Weights of a small GPT-style language model, trained from scratch on English Wikipedia: MLP 640 GELU.
MLP neurons of a small language model. Each row is named by its layer, matrix (up: input weights) and neuron, and shows model dimensions 16-79. Each number is 50 + 15 x the weight over its row's rms, rounded and kept within 0 to 99.
After each neuron's rows, "fires on" lists the tokens most often at its 100 highest values on Wikipedia text that the model never trained on. A number after a token or word is its count.

L6.up497:60 80 71 24 49 52 31 68 56 86 36 57 59 65 50 50 43 51 61 33 48 35 54 48 55 77 59 48 73 43 25 59 48 56 49 48 62 19 41 34 41 44 48 64 29 33 51 42 42 60 68 51 56 34 71 87 61 33 65 78 35 59 49 37
fires on: " |" 22, "t" 18, "\n" 11, "d" 8

L3.up475:50 61 58 23 47 59 61 38 55 63 62 39 59 60 51 35 55 42 30 77 77 50 35 51 42 37 39 48 61 59 37 39 67 15 63 68 28 40 66 37 49 70 35 43 23 54 51 32 38 40 57 74 59 48 67 54 27 54 46 72 63 35 62 49
fires on: " |" 17, "andidate | Votes |" 13, "oll" 12, "AP" 6, "ela" 5

L8.up259:67 67 62 44 50 26 55 34 73 49 53 42 51 37 83 82 52 30 45 33 47 78 93 54 59 38 42 25 38 62 63 44 65 79 74 31 41 42 43 86 59 44 60 66 74 59 55 61 29 32 68 40 39 57 34 57 27 52 42 52 53 52 45 41
fires on: "| " 30, ", " 8, "–" 6, " the" 5, " the " 5, "|" 5

L10.up494:81 46 78 48 55 40 42 52 51 23 19 57 75 57 74 41 49 47 47 30 61 41 45 68 63 41 73 26 56 69 25 58 46 42 72 79 63 21 48 50 50 55 47 88 19 63 41 35 71 34 45 46 64 65 63 47 16 73 52 42 42 62 30 40
fires on: " st" 20, " tr" 13, " R" 12, " Tr" 5

L2.up236:65 63 53 49 46 41 71 46 63 60 10 55 29 62 43 47 54 62 49 55 64 58 41 32 48 57 51 75 57 48 27 76 45 45 54 72 62 15 49 48 63 70 54 63 71 71 26 43 48 54 47 47 61 56 78 38 39 67 50 26 72 39 60 56
fires on: "le" 16, " " 9, "imb" 8, "re" 8, "est" 8, "7" 7

L4.up381:48 52 39 51 47 59 43 58 34 50 51 54 41 27 42 86 49 38 18 42 53 58 57 50 63 59 80 26 48 46 37 55 59 07 61 46 47 75 58 32 32 66 30 36 57 41 52 65 36 50 29 21 59 45 77 64 79 24 44 37 52 56 69 47
fires on: "s" 24, "an" 16, ":" 12, "n" 12, "ik" 8

L12.up638:73 40 43 52 38 64 35 47 42 30 38 67 44 26 49 28 25 61 19 62 73 53 61 37 55 70 50 64 54 60 19 40 51 49 76 60 65 51 36 70 66 60 47 51 75 72 65 53 48 42 46 32 50 73 57 52 18 44 58 45 45 47 73 31
fires on: ", " 32, "." 18, "–" 7, " of " 6

L2.up216:40 72 56 48 43 07 67 58 50 53 41 35 36 45 51 38 72 60 52 43 46 48 53 56 62 85 54 79 64 23 56 57 45 69 36 70 48 33 38 50 49 62 66 41 58 52 46 11 76 61 45 39 39 31 47 28 46 59 48 77 62 22 44 62
fires on: "ES" 38, "ast" 30, "way" 6, "act" 4

L2.up498:61 54 51 60 52 34 56 50 67 44 60 61 15 29 53 37 44 42 50 87 45 62 45 40 19 30 26 27 59 41 54 68 80 48 52 71 30 66 53 38 58 54 30 52 37 61 38 37 44 61 59 48 52 10 51 49 91 33 43 29 49 71 68 59
fires on: "ity" 40, "ition" 12, "s" 7, " team" 6, "ider" 5, " Time" 5

L3.up522:48 77 60 37 53 67 31 43 60 64 65 77 62 34 30 73 60 33 36 35 40 44 40 57 27 66 58 45 71 73 66 56 43 73 45 68 67 53 40 67 52 57 34 82 36 29 34 57 38 78 49 85 51 21 70 58 35 63 55 61 73 54 33 67
fires on: "M" 13, "L" 10, "S" 9, "H" 8, "D" 8, " M" 6

L3.up179:45 68 49 28 52 27 42 38 45 50 47 64 51 67 51 50 83 75 48 34 55 70 63 36 35 40 60 35 52 31 44 40 41 17 15 66 58 60 67 51 33 72 28 49 61 56 22 54 59 54 50 64 38 44 54 36 33 25 51 08 66 80 52 57
fires on: "x" 26, "2" 18, "am" 17, "z" 7, "a" 7, "i" 6

L2.up78:44 20 47 34 29 41 63 64 17 48 36 46 31 60 40 65 41 43 38 66 71 56 38 58 72 45 48 53 76 55 41 83 74 77 59 82 51 41 45 45 49 69 46 30 28 56 77 27 52 41 64 31 54 50 60 70 75 57 66 64 33 45 46 41
fires on: " | " 26, "ission" 11, "one" 6, "mon" 4, "rypt" 4, "orrow" 4

L2.up575:66 39 61 42 37 46 60 42 68 49 51 58 45 39 50 61 47 34 16 46 48 75 41 64 87 42 57 42 87 45 54 71 59 58 64 56 76 54 63 67 38 27 54 33 50 70 38 50 40 62 43 34 58 55 38 76 40 27 61 62 59 65 35 40
fires on: "X" 21, "en" 8, "ime" 6, "Z" 6, "vent" 5, " | Rating |" 5

L4.up556:21 62 63 04 56 52 52 50 61 56 53 54 59 27 39 70 47 49 69 08 44 54 39 50 42 62 41 60 54 28 44 42 12 62 43 71 64 38 38 45 34 70 63 66 61 43 49 53 52 65 52 46 58 17 23 50 57 53 50 75 46 56 52 66
fires on: "\n" 18, " D" 13, " |" 8, "i" 7, "r" 4, " | L" 4

L4.up269:56 80 44 53 58 70 58 59 37 77 52 44 44 51 68 52 33 52 36 34 71 32 61 55 45 36 42 39 62 61 60 56 57 52 65 60 48 61 29 47 54 69 29 55 54 60 36 12 82 73 62 77 47 54 60 54 34 75 69 58 62 56 23 41
fires on: "ut" 35, " P" 16, "umb" 11, " | P" 4

L3.up193:54 65 48 37 31 37 36 68 44 51 70 39 56 45 48 80 65 40 51 39 48 37 78 62 50 57 59 47 45 68 62 48 25 48 36 55 71 73 21 54 56 25 36 62 43 28 45 57 85 35 77 68 46 35 26 52 69 58 49 50 77 79 48 41
fires on: "ī" 18, "á" 11, "í" 7, "+" 6, " that" 5, "acional" 4

L6.up312:43 43 28 57 65 29 51 47 56 51 20 55 44 34 29 46 50 57 36 68 57 37 60 66 31 70 38 48 42 40 60 47 20 43 47 43 81 29 53 76 40 59 58 40 39 51 42 60 50 79 81 43 63 34 37 73 45 39 56 42 39 53 49 56
fires on: " C" 25, " A" 7, " Ch" 7, "i" 6, " Kh" 5

L3.up176:72 48 42 59 91 37 54 43 43 43 44 46 36 24 62 39 45 33 46 54 19 49 52 44 67 44 59 21 53 26 69 72 61 46 59 39 16 78 58 56 59 62 30 34 29 48 38 40 52 59 83 62 59 27 50 54 39 40 56 48 37 80 52 72
fires on: "s" 50, "s." 24, "s are" 14, "s the" 5

L2.up283:59 36 71 29 45 62 40 43 48 70 43 65 51 60 75 61 26 27 55 34 58 68 45 41 38 47 48 67 60 44 64 76 49 44 51 73 41 28 28 61 70 65 34 67 41 50 40 34 42 53 63 44 34 44 57 43 45 22 61 79 56 60 53 34
fires on: " the s" 13, " a s" 11, "ed on " 10, " to s" 8, " of s" 8, " the S" 5

L2.up476:29 66 37 50 36 67 54 38 43 51 86 48 41 62 61 31 53 40 43 62 48 51 66 65 66 58 72 73 73 24 38 32 29 54 22 77 66 43 49 37 45 59 50 56 44 54 35 37 72 37 60 47 49 27 64 50 79 59 78 35 37 67 56 66
fires on: "ical" 24, "ut" 19, "ological" 10, " patrol" 8, "arm" 6

L4.up514:52 66 57 16 57 37 58 67 33 26 38 82 43 40 70 41 60 75 38 41 76 59 56 53 62 46 70 34 53 65 36 57 39 68 47 54 76 23 53 64 50 46 47 45 51 34 36 30 62 59 44 37 74 46 68 36 41 41 57 14 44 35 70 58
fires on: "ch" 20, " Sch" 11, "er" 10, " he" 8, "oj" 7, "ry" 6

L2.up122:67 48 58 45 40 26 43 45 66 32 45 66 36 38 64 54 27 61 24 41 30 47 72 43 60 55 49 53 59 36 30 51 66 57 40 54 65 21 44 71 45 53 42 45 47 64 51 38 50 70 56 32 60 60 60 65 42 76 58 63 48 64 28 19
fires on: "." 62, "j" 16, "is" 5, "ł" 4

L10.up123:50 33 36 50 67 58 53 69 56 50 39 33 41 36 38 64 38 38 26 59 52 54 81 60 62 71 65 38 55 31 71 58 38 38 22 50 39 15 43 63 54 67 13 56 44 58 49 59 34 59 69 55 50 62 25 59 46 62 52 60 51 49 43 53
fires on: " p" 19, " A" 11, "ic" 9, ", a" 8, " C" 5

L6.up556:62 66 68 70 35 49 54 40 42 44 41 54 55 39 59 56 75 57 34 60 42 38 56 49 65 42 51 18 42 53 56 75 43 62 43 47 33 46 43 58 57 48 49 80 53 57 48 32 32 77 62 50 39 45 70 54 52 46 55 41 54 40 52 52
fires on: "\n" 66, " They" 9

L9.up57:61 42 55 61 40 50 47 77 58 36 39 53 49 76 46 57 51 58 41 59 55 41 54 48 66 70 52 40 45 45 49 50 43 18 36 58 38 74 37 39 65 57 25 94 31 65 59 63 63 79 67 39 44 35 50 58 62 73 63 40 42 54 54 55
fires on: " E" 47, " I" 7, ", A" 6, " O" 4

L8.up260:61 59 52 68 37 53 46 64 36 39 39 38 66 50 62 60 62 50 77 52 32 59 44 35 57 60 64 30 47 27 13 40 54 62 31 67 45 52 52 63 33 71 53 80 56 71 51 26 68 47 63 64 47 33 63 50 61 63 76 24 56 49 53 42
fires on: " to" 28, "1" 24, "2" 14, " to the" 4

L8.up325:65 48 72 35 50 39 71 06 32 35 31 62 30 49 40 50 54 69 36 80 43 52 56 54 77 71 31 15 35 22 42 43 44 63 81 79 54 38 57 37 59 56 24 45 41 58 52 28 44 58 56 42 21 61 59 23 28 44 29 72 36 41 40 50
fires on: " | " 49, " " 18, "o" 6, "u" 5, "h" 4

L12.up348:74 54 76 57 53 60 47 53 35 54 52 73 59 06 61 47 48 48 59 39 44 48 42 72 68 50 52 42 54 36 45 56 61 72 60 36 59 63 60 51 59 89 76 56 66 50 55 40 27 34 77 14 41 60 30 59 45 52 32 41 61 44 48 18
fires on: "| " 32, ", " 32, " December " 7, " May " 6, "- " 4

L3.up335:24 53 45 58 43 45 42 72 49 56 45 43 36 50 53 43 67 48 53 54 80 33 53 74 70 48 44 41 60 64 45 58 50 59 28 78 47 78 50 62 59 53 42 65 49 72 24 39 49 70 54 56 43 48 59 58 45 42 38 58 48 51 22 71
fires on: "ar" 19, " Grand" 15, " Step" 8, "ur" 7, "ol" 5, "isher" 4

L2.up127:73 60 50 36 53 42 47 41 53 61 50 73 33 40 57 65 69 51 01 49 71 51 48 32 41 63 61 66 67 58 70 52 64 73 65 50 44 45 45 50 51 77 49 64 43 35 25 77 57 68 13 60 33 68 49 38 22 56 79 20 71 54 23 43
fires on: "–" 39, "-" 10, "- " 8, "g" 7, "k" 7, "K" 6

L4.up537:61 42 77 29 30 66 80 32 41 20 21 46 77 52 46 53 54 48 67 31 51 61 52 59 68 64 68 28 47 51 48 53 48 45 68 71 56 46 40 57 42 65 52 67 51 61 58 36 26 62 44 41 71 66 38 42 38 53 81 52 81 51 07 49
fires on: " G" 22, "a R" 21, " R" 14, "l" 12, ": G" 6, " | R" 5

L4.up424:44 47 52 45 41 28 45 21 30 74 54 56 38 44 46 62 49 28 55 54 53 48 82 49 59 53 43 45 73 16 59 49 51 62 33 55 28 23 45 68 58 38 46 62 31 50 50 74 56 53 59 67 39 19 62 42 26 40 40 40 27 27 55 44
fires on: "at" 36, "al" 9, "it" 8, " goal" 7, "an" 4

L8.up334:45 36 37 15 25 55 45 42 51 55 66 50 71 41 54 45 42 53 51 50 49 49 47 38 41 43 49 52 25 70 65 60 73 29 48 48 82 33 54 74 42 62 67 38 53 40 31 37 67 38 87 46 32 33 65 61 25 60 37 62 54 69 32 46
fires on: "." 22, "h" 10, "s" 7, "t" 6, " se" 5, " res" 5

L10.up9:51 59 48 60 65 47 55 60 60 63 68 45 72 23 51 60 53 38 30 56 50 44 69 46 73 36 31 22 43 63 48 24 76 59 78 54 16 75 22 42 71 80 64 50 43 41 46 49 45 49 75 55 37 44 49 49 57 67 28 47 59 43 36 50
fires on: "2" 49, " In" 12, "3" 4

L8.up623:50 72 82 75 44 52 36 32 47 56 53 56 41 39 47 44 29 51 38 41 38 25 57 58 40 78 46 67 66 40 51 48 27 43 41 70 78 46 38 31 61 44 68 54 63 37 45 67 46 53 51 45 31 84 41 67 53 40 49 43 56 20 72 64
fires on: " (N" 18, " J" 14, " (born " 8, " (L" 6, " hous" 4

L12.up558:52 52 38 46 15 32 32 44 32 63 39 48 64 64 59 51 37 47 65 32 45 64 64 30 37 55 59 30 60 52 50 61 69 62 42 52 68 55 54 35 35 91 65 28 28 53 44 67 44 45 34 40 30 16 59 54 47 66 51 29 70 60 32 39
fires on: "2" 87

L2.up429:63 45 48 40 61 51 34 48 53 59 45 52 66 19 80 67 59 16 63 51 51 32 36 41 65 72 25 36 64 40 41 73 78 45 54 48 62 00 37 55 52 51 55 67 45 65 31 59 41 42 59 23 70 43 86 50 20 56 42 78 35 59 51 49
fires on: "." 28, " billion" 10, "val" 7, " cell" 6, "st" 5, "er." 5

L2.up497:60 30 51 73 74 52 18 66 24 31 57 37 66 53 76 32 59 61 36 41 39 28 56 34 73 28 35 43 64 46 41 52 56 26 71 56 25 43 31 58 62 60 62 32 36 37 45 56 56 65 45 45 56 58 57 43 41 72 60 46 45 50 40 69
fires on: "2" 67, " | AUS" 15, "021" 6, "22" 5

L6.up314:23 53 36 76 46 48 62 57 66 53 30 43 35 66 25 29 54 47 55 66 65 39 48 48 37 59 52 17 41 47 68 70 48 47 51 85 61 56 55 68 67 72 37 43 15 69 45 41 49 85 72 36 70 52 35 64 64 53 31 43 59 52 44 59
fires on: "ar" 37, "er" 18, "or" 14

L12.up123:66 32 47 46 54 34 54 33 58 35 39 66 44 45 45 34 66 71 52 52 67 71 59 48 65 62 57 44 59 46 67 50 32 51 28 59 59 58 49 20 30 58 22 48 59 75 48 34 50 82 65 91 58 58 45 59 24 60 47 39 62 45 45 37
fires on: "1" 28, " | " 20, "–" 11, "0" 8, " " 6

L4.up10:63 78 29 78 50 63 60 52 49 64 45 41 55 28 43 68 37 47 38 61 52 57 45 20 47 67 44 53 58 40 43 72 30 41 42 55 32 74 47 42 60 80 31 44 33 52 61 64 69 45 23 57 77 50 56 31 58 60 64 33 52 46 34 63
fires on: "am" 33, "ant" 27, "ak" 13, "ma" 6, "ad" 4

L2.up264:32 51 41 56 31 62 65 37 72 44 46 65 62 51 43 36 66 37 20 36 37 65 34 64 53 38 42 21 50 43 38 55 73 42 56 68 57 45 38 42 53 68 81 63 42 72 38 38 48 66 71 27 56 33 74 53 83 25 75 44 81 41 46 44
fires on: "'s" 44, "T" 30, "Y" 15

L8.up296:34 62 33 44 22 39 63 43 47 35 59 42 63 69 36 25 52 47 71 56 59 29 46 50 75 46 38 59 58 60 45 48 59 54 62 69 61 30 47 62 76 38 64 79 37 75 56 55 72 35 71 50 58 59 46 54 86 68 42 58 40 91 34 50
fires on: " | " 27, " that" 26, "; " 18, " which" 4

L2.up33:59 63 47 42 23 64 61 31 56 57 65 67 61 62 81 19 62 59 40 79 60 27 27 70 64 70 32 39 54 51 39 48 51 56 68 75 52 63 56 66 38 27 55 26 33 27 59 50 30 39 62 62 38 49 42 48 55 58 38 30 44 64 61 54
fires on: "p" 31, " ;" 19, "ll" 10, "nd" 9, "the" 6, "et" 6

L2.up357:42 41 48 68 51 38 48 35 53 57 57 47 23 66 41 44 31 60 53 51 46 54 52 81 48 10 52 48 57 45 45 44 38 50 39 46 45 30 62 61 51 51 59 21 31 47 29 66 64 46 48 53 79 62 71 46 61 61 65 21 62 62 58 51
fires on: "able" 22, "ures" 11, "rop" 9, "ute" 9, "ory" 7

L2.up526:35 63 72 71 39 23 73 50 42 72 44 49 50 23 36 50 51 08 70 37 65 46 65 46 61 62 66 57 94 59 41 39 51 29 68 58 57 15 56 53 39 38 43 52 47 46 46 44 51 35 56 47 83 46 47 74 46 52 57 49 62 52 29 72
fires on: "in" 77, "inal" 12

L6.up276:62 43 48 65 49 47 35 44 57 34 47 60 36 18 82 61 55 14 43 28 35 56 66 63 77 53 72 31 39 33 33 38 64 42 35 43 45 52 52 37 60 70 62 82 45 36 52 62 35 60 41 43 36 55 56 37 29 46 59 53 39 47 62 36
fires on: ": " 18, "en" 13, "s" 13, ":" 9, "s," 8, "in" 8

L10.up81:77 53 52 50 40 11 43 47 56 41 82 70 52 78 47 43 30 26 65 38 39 74 60 62 55 39 29 37 43 48 21 45 38 50 65 49 57 39 28 55 57 70 49 47 47 55 57 39 55 33 80 31 78 40 45 40 68 63 42 36 49 68 32 23
fires on: "-" 36, "6" 6, "0" 5, "7" 4, ":" 4

L10.up482:42 45 57 48 19 46 49 62 76 78 34 42 85 60 70 73 54 29 53 20 32 83 43 48 55 35 52 21 42 53 37 64 61 46 27 58 41 48 58 64 67 60 26 64 46 67 53 35 78 69 88 69 41 53 70 24 62 63 64 49 69 48 61 63
fires on: "'s" 17, " of" 12, " on" 9, "is" 7, "s" 7, "-" 5

L12.up114:43 47 31 53 50 41 54 36 60 48 56 40 43 60 41 38 25 55 71 22 42 56 49 48 69 39 31 60 60 66 19 70 60 54 34 45 86 56 47 69 56 71 52 28 40 56 16 74 57 50 61 33 59 56 48 57 81 50 46 64 50 62 20 47
fires on: "." 49, "' (pen." 8, "0" 5, "6" 4, "'" 4

L2.up217:32 74 52 64 48 56 54 57 46 34 43 38 36 54 60 39 51 39 47 73 56 49 75 56 49 35 55 28 73 43 49 47 49 39 36 51 52 57 52 70 48 68 29 52 57 69 43 51 71 00 58 49 78 38 51 32 39 57 60 34 65 75 79 45
fires on: "ent" 19, " to have" 12, "end" 11, " to be" 11, "ord" 6, " to play" 4

L3.up368:62 59 59 37 22 28 57 66 38 51 62 76 32 26 95 56 59 62 50 40 41 36 42 40 43 75 73 26 57 16 62 67 61 66 50 58 46 38 44 47 55 69 15 48 53 24 37 59 74 33 60 46 75 47 52 36 27 46 47 48 46 77 36 48
fires on: "ab" 28, "ief" 10, "al" 8, "ium" 7, "s." 4

L2.up393:58 57 58 23 37 72 42 66 52 36 39 61 46 61 64 49 68 50 46 57 52 46 57 54 43 26 36 38 42 60 78 41 34 51 76 64 43 42 05 40 87 50 25 58 51 40 45 44 25 72 53 56 41 61 69 86 54 34 63 64 42 39 32 49
fires on: " the p" 11, " in the " 11, " a c" 9, " to s" 7, " a s" 7, " the s" 7

L4.up308:47 45 79 53 46 38 44 29 40 47 83 69 61 71 89 38 32 46 37 69 56 65 33 56 30 47 50 74 45 59 62 17 52 44 73 39 35 41 36 78 56 74 47 45 65 57 55 47 49 53 37 49 45 56 62 46 34 41 75 52 41 39 63 56
fires on: "–" 79

L2.up93:63 40 38 58 43 15 44 66 30 35 36 36 59 36 53 38 27 61 49 45 17 61 50 57 65 80 61 68 62 17 55 64 40 69 39 47 38 20 40 34 68 73 69 63 36 54 51 57 71 45 47 43 46 51 74 67 67 59 69 57 39 24 52 44
fires on: "ays" 15, "ists" 11, "ess" 10, "ign" 8, "ay" 6, "oy" 6

L3.up394:63 79 36 42 31 40 73 61 40 71 42 45 41 47 40 58 51 34 22 73 53 25 65 70 57 52 53 59 46 54 49 61 69 59 34 48 31 54 41 58 55 45 48 63 00 59 45 65 59 82 69 42 48 41 26 71 51 46 57 37 66 43 16 28
fires on: "k" 19, "g" 12, "th" 12, "j" 6, " back" 4

L3.up377:62 63 54 39 40 41 69 46 24 44 59 44 57 64 32 55 58 60 75 47 73 51 64 22 59 54 35 41 48 64 59 56 31 49 62 88 57 38 48 57 52 71 17 61 52 48 38 53 43 33 45 44 73 27 38 64 52 36 35 44 50 38 39 67
fires on: "o" 15, "al" 12, "an" 10, "p" 7, "in" 7, "er" 7

L2.up431:45 59 37 44 27 65 39 70 48 45 56 53 27 25 77 43 60 34 45 58 39 51 46 53 63 84 47 58 70 42 53 40 56 68 34 79 56 43 53 49 48 40 63 35 67 32 46 53 51 36 38 43 37 34 49 42 57 54 28 46 45 48 44 48
fires on: "out" 27, "ark" 15, "ette" 8, "age" 7, "agement" 5

L10.up480:41 51 43 52 40 42 35 37 70 55 22 42 69 68 47 64 46 33 51 33 53 68 79 46 60 39 52 37 49 46 36 44 44 39 36 61 52 75 52 46 63 32 46 17 47 75 69 16 68 69 76 53 87 53 77 49 12 15 54 51 48 20 46 61
fires on: " " 23, "1" 11, "ğ" 10, "999" 6, " % |" 5, " % | ±% |" 4

L6.up311:53 52 68 52 53 59 71 60 31 68 39 40 72 47 61 59 64 45 34 75 41 44 34 49 71 49 50 69 79 50 60 52 38 83 52 59 41 66 37 73 69 50 45 55 73 63 63 25 58 23 65 67 16 61 75 39 38 54 32 55 44 56 61 63
fires on: "- " 24, "a | " 10, "'s " 7, "ust" 6, "e" 4

L2.up560:74 59 73 56 50 54 77 47 47 46 64 37 38 61 55 32 63 45 74 63 46 45 48 39 55 74 46 24 49 56 63 41 52 32 42 37 69 38 50 60 64 49 64 31 35 58 52 84 54 50 62 35 25 79 69 23 25 73 69 42 62 64 44 49
fires on: " son" 14, " wife" 13, " mother" 10, " country" 8, " parents" 8, " daughter" 6

L2.up75:63 49 58 31 48 61 38 35 64 36 58 52 70 53 34 49 41 56 56 44 48 31 05 39 50 74 59 55 28 58 70 36 70 36 58 43 44 69 42 77 37 79 51 53 82 75 61 47 50 55 70 72 46 62 17 52 75 52 66 86 67 76 35 27
fires on: "th century" 21, " It is" 9, "oth" 7, " Railway" 6, "rait" 4, "\" or" 4

L9.up485:78 22 51 65 48 40 47 64 75 60 44 37 58 45 68 34 48 58 43 54 43 42 40 45 42 68 65 07 73 38 61 49 49 30 35 94 60 18 32 73 49 70 28 31 34 48 67 53 50 43 59 72 57 69 58 42 29 78 21 47 61 57 51 34
fires on: " r" 18, " b" 13, " sh" 9, " p" 6, " Cl" 5, "| Source" 5

L3.up100:18 58 35 28 25 48 37 47 43 38 58 54 35 71 38 43 54 52 47 21 22 41 43 43 59 76 40 54 54 63 62 13 34 60 34 54 65 33 25 73 36 50 40 65 68 51 58 34 53 27 71 75 42 48 40 50 53 38 81 58 56 29 48 36
fires on: "th" 45, "th century" 15

L2.up508:34 46 58 45 61 36 41 15 70 68 41 25 42 40 47 50 20 30 47 30 47 50 67 76 51 65 46 48 91 47 34 81 27 70 32 68 67 47 56 51 32 43 73 48 53 49 32 46 57 44 59 38 82 20 63 39 40 65 61 38 57 18 33 62
fires on: "ory" 19, "able" 14, "t." 11, "ages" 7, "ual" 6, "itle" 4

L10.up506:65 52 64 32 42 49 36 49 48 30 62 59 72 38 91 46 49 42 41 56 48 41 48 35 50 48 27 19 55 42 58 41 38 37 56 42 53 21 31 53 61 44 50 56 56 44 45 40 45 44 78 60 73 55 81 31 61 64 75 84 67 58 41 61
fires on: ")" 29, "," 14, "ologist" 7, " was" 4

L3.up76:27 35 34 78 62 67 53 51 62 76 17 55 18 56 79 50 31 63 39 34 61 32 45 47 52 70 34 41 58 40 47 67 64 45 64 68 26 44 42 43 59 50 38 51 71 74 46 25 48 48 63 52 37 57 64 50 50 63 77 62 76 28 48 20
fires on: "est" 37, "I" 17, "it" 9, "if" 8, " " 5

L4.up521:69 83 60 56 60 50 43 39 44 37 47 70 75 28 57 85 43 61 30 40 30 56 51 51 82 48 27 42 22 59 44 41 47 62 61 48 40 65 42 50 70 41 68 58 06 31 40 75 28 60 43 72 38 55 52 60 47 60 52 60 54 52 45 50
fires on: ")," 41, " I" 9, " | " 6, " J" 5, " Y" 4

L12.up188:54 54 61 28 67 52 52 45 52 69 30 26 48 44 36 46 79 45 33 64 41 71 44 45 47 48 59 37 67 43 52 50 44 50 47 69 58 65 40 87 69 38 65 41 48 66 65 44 76 45 51 38 25 42 48 25 14 38 66 76 47 74 32 52
fires on: " has" 29, " have" 12, " had" 11, " he had" 5, " has also" 4

L4.up21:68 22 70 48 12 70 48 62 48 52 54 60 52 40 78 31 55 57 42 56 48 56 36 66 60 57 75 57 37 24 57 43 45 49 56 47 61 49 53 62 46 67 63 43 32 33 28 27 39 51 55 66 36 69 37 17 55 28 83 66 22 47 59 28
fires on: "r" 21, "ri" 12, "ust" 10, ")." 10, "rin" 4, "c" 4

L6.up463:24 48 31 38 81 38 80 70 77 56 39 41 76 44 32 37 51 53 09 52 54 57 52 82 56 61 36 39 50 59 57 32 63 48 31 44 55 49 49 61 52 54 42 50 40 54 53 55 75 55 64 45 48 62 31 43 46 44 47 44 50 61 62 29
fires on: "ie" 25, "ation" 8, "to" 7, "age" 6, "y" 6, "ability" 6

L2.up287:50 55 42 67 56 38 46 57 69 49 55 46 18 28 50 25 79 62 52 91 56 39 60 36 63 51 47 55 61 47 38 49 29 60 58 65 64 34 43 43 70 78 40 49 54 39 31 26 35 88 42 68 36 14 83 82 60 37 57 57 36 04 45 51
fires on: "s" 70, "A" 12, " end of the" 4

L4.up314:69 57 48 70 41 78 51 74 45 39 34 51 63 58 28 42 60 41 39 65 16 63 51 63 58 73 36 47 77 50 33 47 70 24 36 67 24 43 55 28 48 38 58 46 42 60 56 58 41 69 70 17 51 51 75 37 47 43 56 47 62 59 54 39
fires on: "}" 29, "ches" 17, " L" 10, "ne" 8, "e" 6

L3.up549:29 53 55 57 27 25 81 32 39 47 45 52 35 27 62 30 47 44 66 44 71 54 23 45 69 58 31 47 42 44 37 65 49 49 39 56 19 79 47 46 66 39 29 41 46 51 52 37 66 55 72 17 65 36 33 28 58 33 45 49 71 45 37 50
fires on: "ator" 29, "ar" 28, "atory" 10, "ating" 6, "ators" 4

L2.up421:37 81 65 23 52 44 72 43 22 43 39 56 46 71 64 50 46 82 51 61 54 69 37 63 88 48 46 56 59 46 42 30 45 53 64 72 52 50 50 67 66 21 71 48 43 42 47 18 50 61 64 45 46 76 48 45 55 50 44 39 27 39 62 76
fires on: "ps" 26, "ost" 19, "ight" 10, "are" 9, "ov" 9, "pp" 5

L10.up199:62 60 63 46 59 35 58 32 57 39 39 71 51 50 64 40 67 48 45 87 40 75 62 23 83 54 39 49 33 58 52 42 52 58 21 49 20 65 45 51 31 49 48 68 51 45 49 59 42 58 49 60 50 21 66 26 33 55 96 62 50 52 25 70
fires on: ")," 18, "," 14, "\n" 12, " –" 11, "'s" 4

L4.up581:44 72 60 55 54 43 48 31 36 45 51 66 41 68 18 51 35 53 38 16 43 33 49 44 47 59 43 27 73 52 46 57 28 64 27 60 56 42 52 40 56 60 62 84 39 59 54 54 34 53 59 69 28 47 71 49 53 65 55 42 59 72 47 45
fires on: "\n" 44, " game" 9

L10.up58:67 23 99 49 37 54 26 63 58 72 68 50 40 33 51 33 28 35 73 56 49 83 40 35 42 94 34 39 54 75 43 25 62 58 51 46 65 41 39 63 44 57 29 49 26 31 59 29 65 49 47 13 50 45 47 49 61 49 65 72 57 39 42 58
fires on: " $" 29, "|" 9, " £" 4, " commission" 4, "$" 4

L9.up44:50 80 67 59 16 32 53 52 67 50 44 62 40 31 73 34 75 63 47 45 33 61 57 35 20 52 52 71 46 53 55 48 61 66 61 41 32 71 36 47 48 51 35 51 73 28 13 18 32 46 59 65 58 44 45 48 41 62 88 60 45 57 26 34
fires on: " and" 37, " &" 30, " and " 8, "s and" 4

L10.up473:74 43 58 12 38 51 30 52 39 52 45 56 76 48 34 65 59 30 55 69 64 36 53 50 86 51 48 73 50 50 52 51 61 76 70 59 49 24 34 38 59 46 79 62 81 69 53 30 78 61 55 54 45 74 24 58 42 44 53 53 38 63 40 61
fires on: " m" 24, "im" 10, " \"M" 10, " and m" 6, "em" 5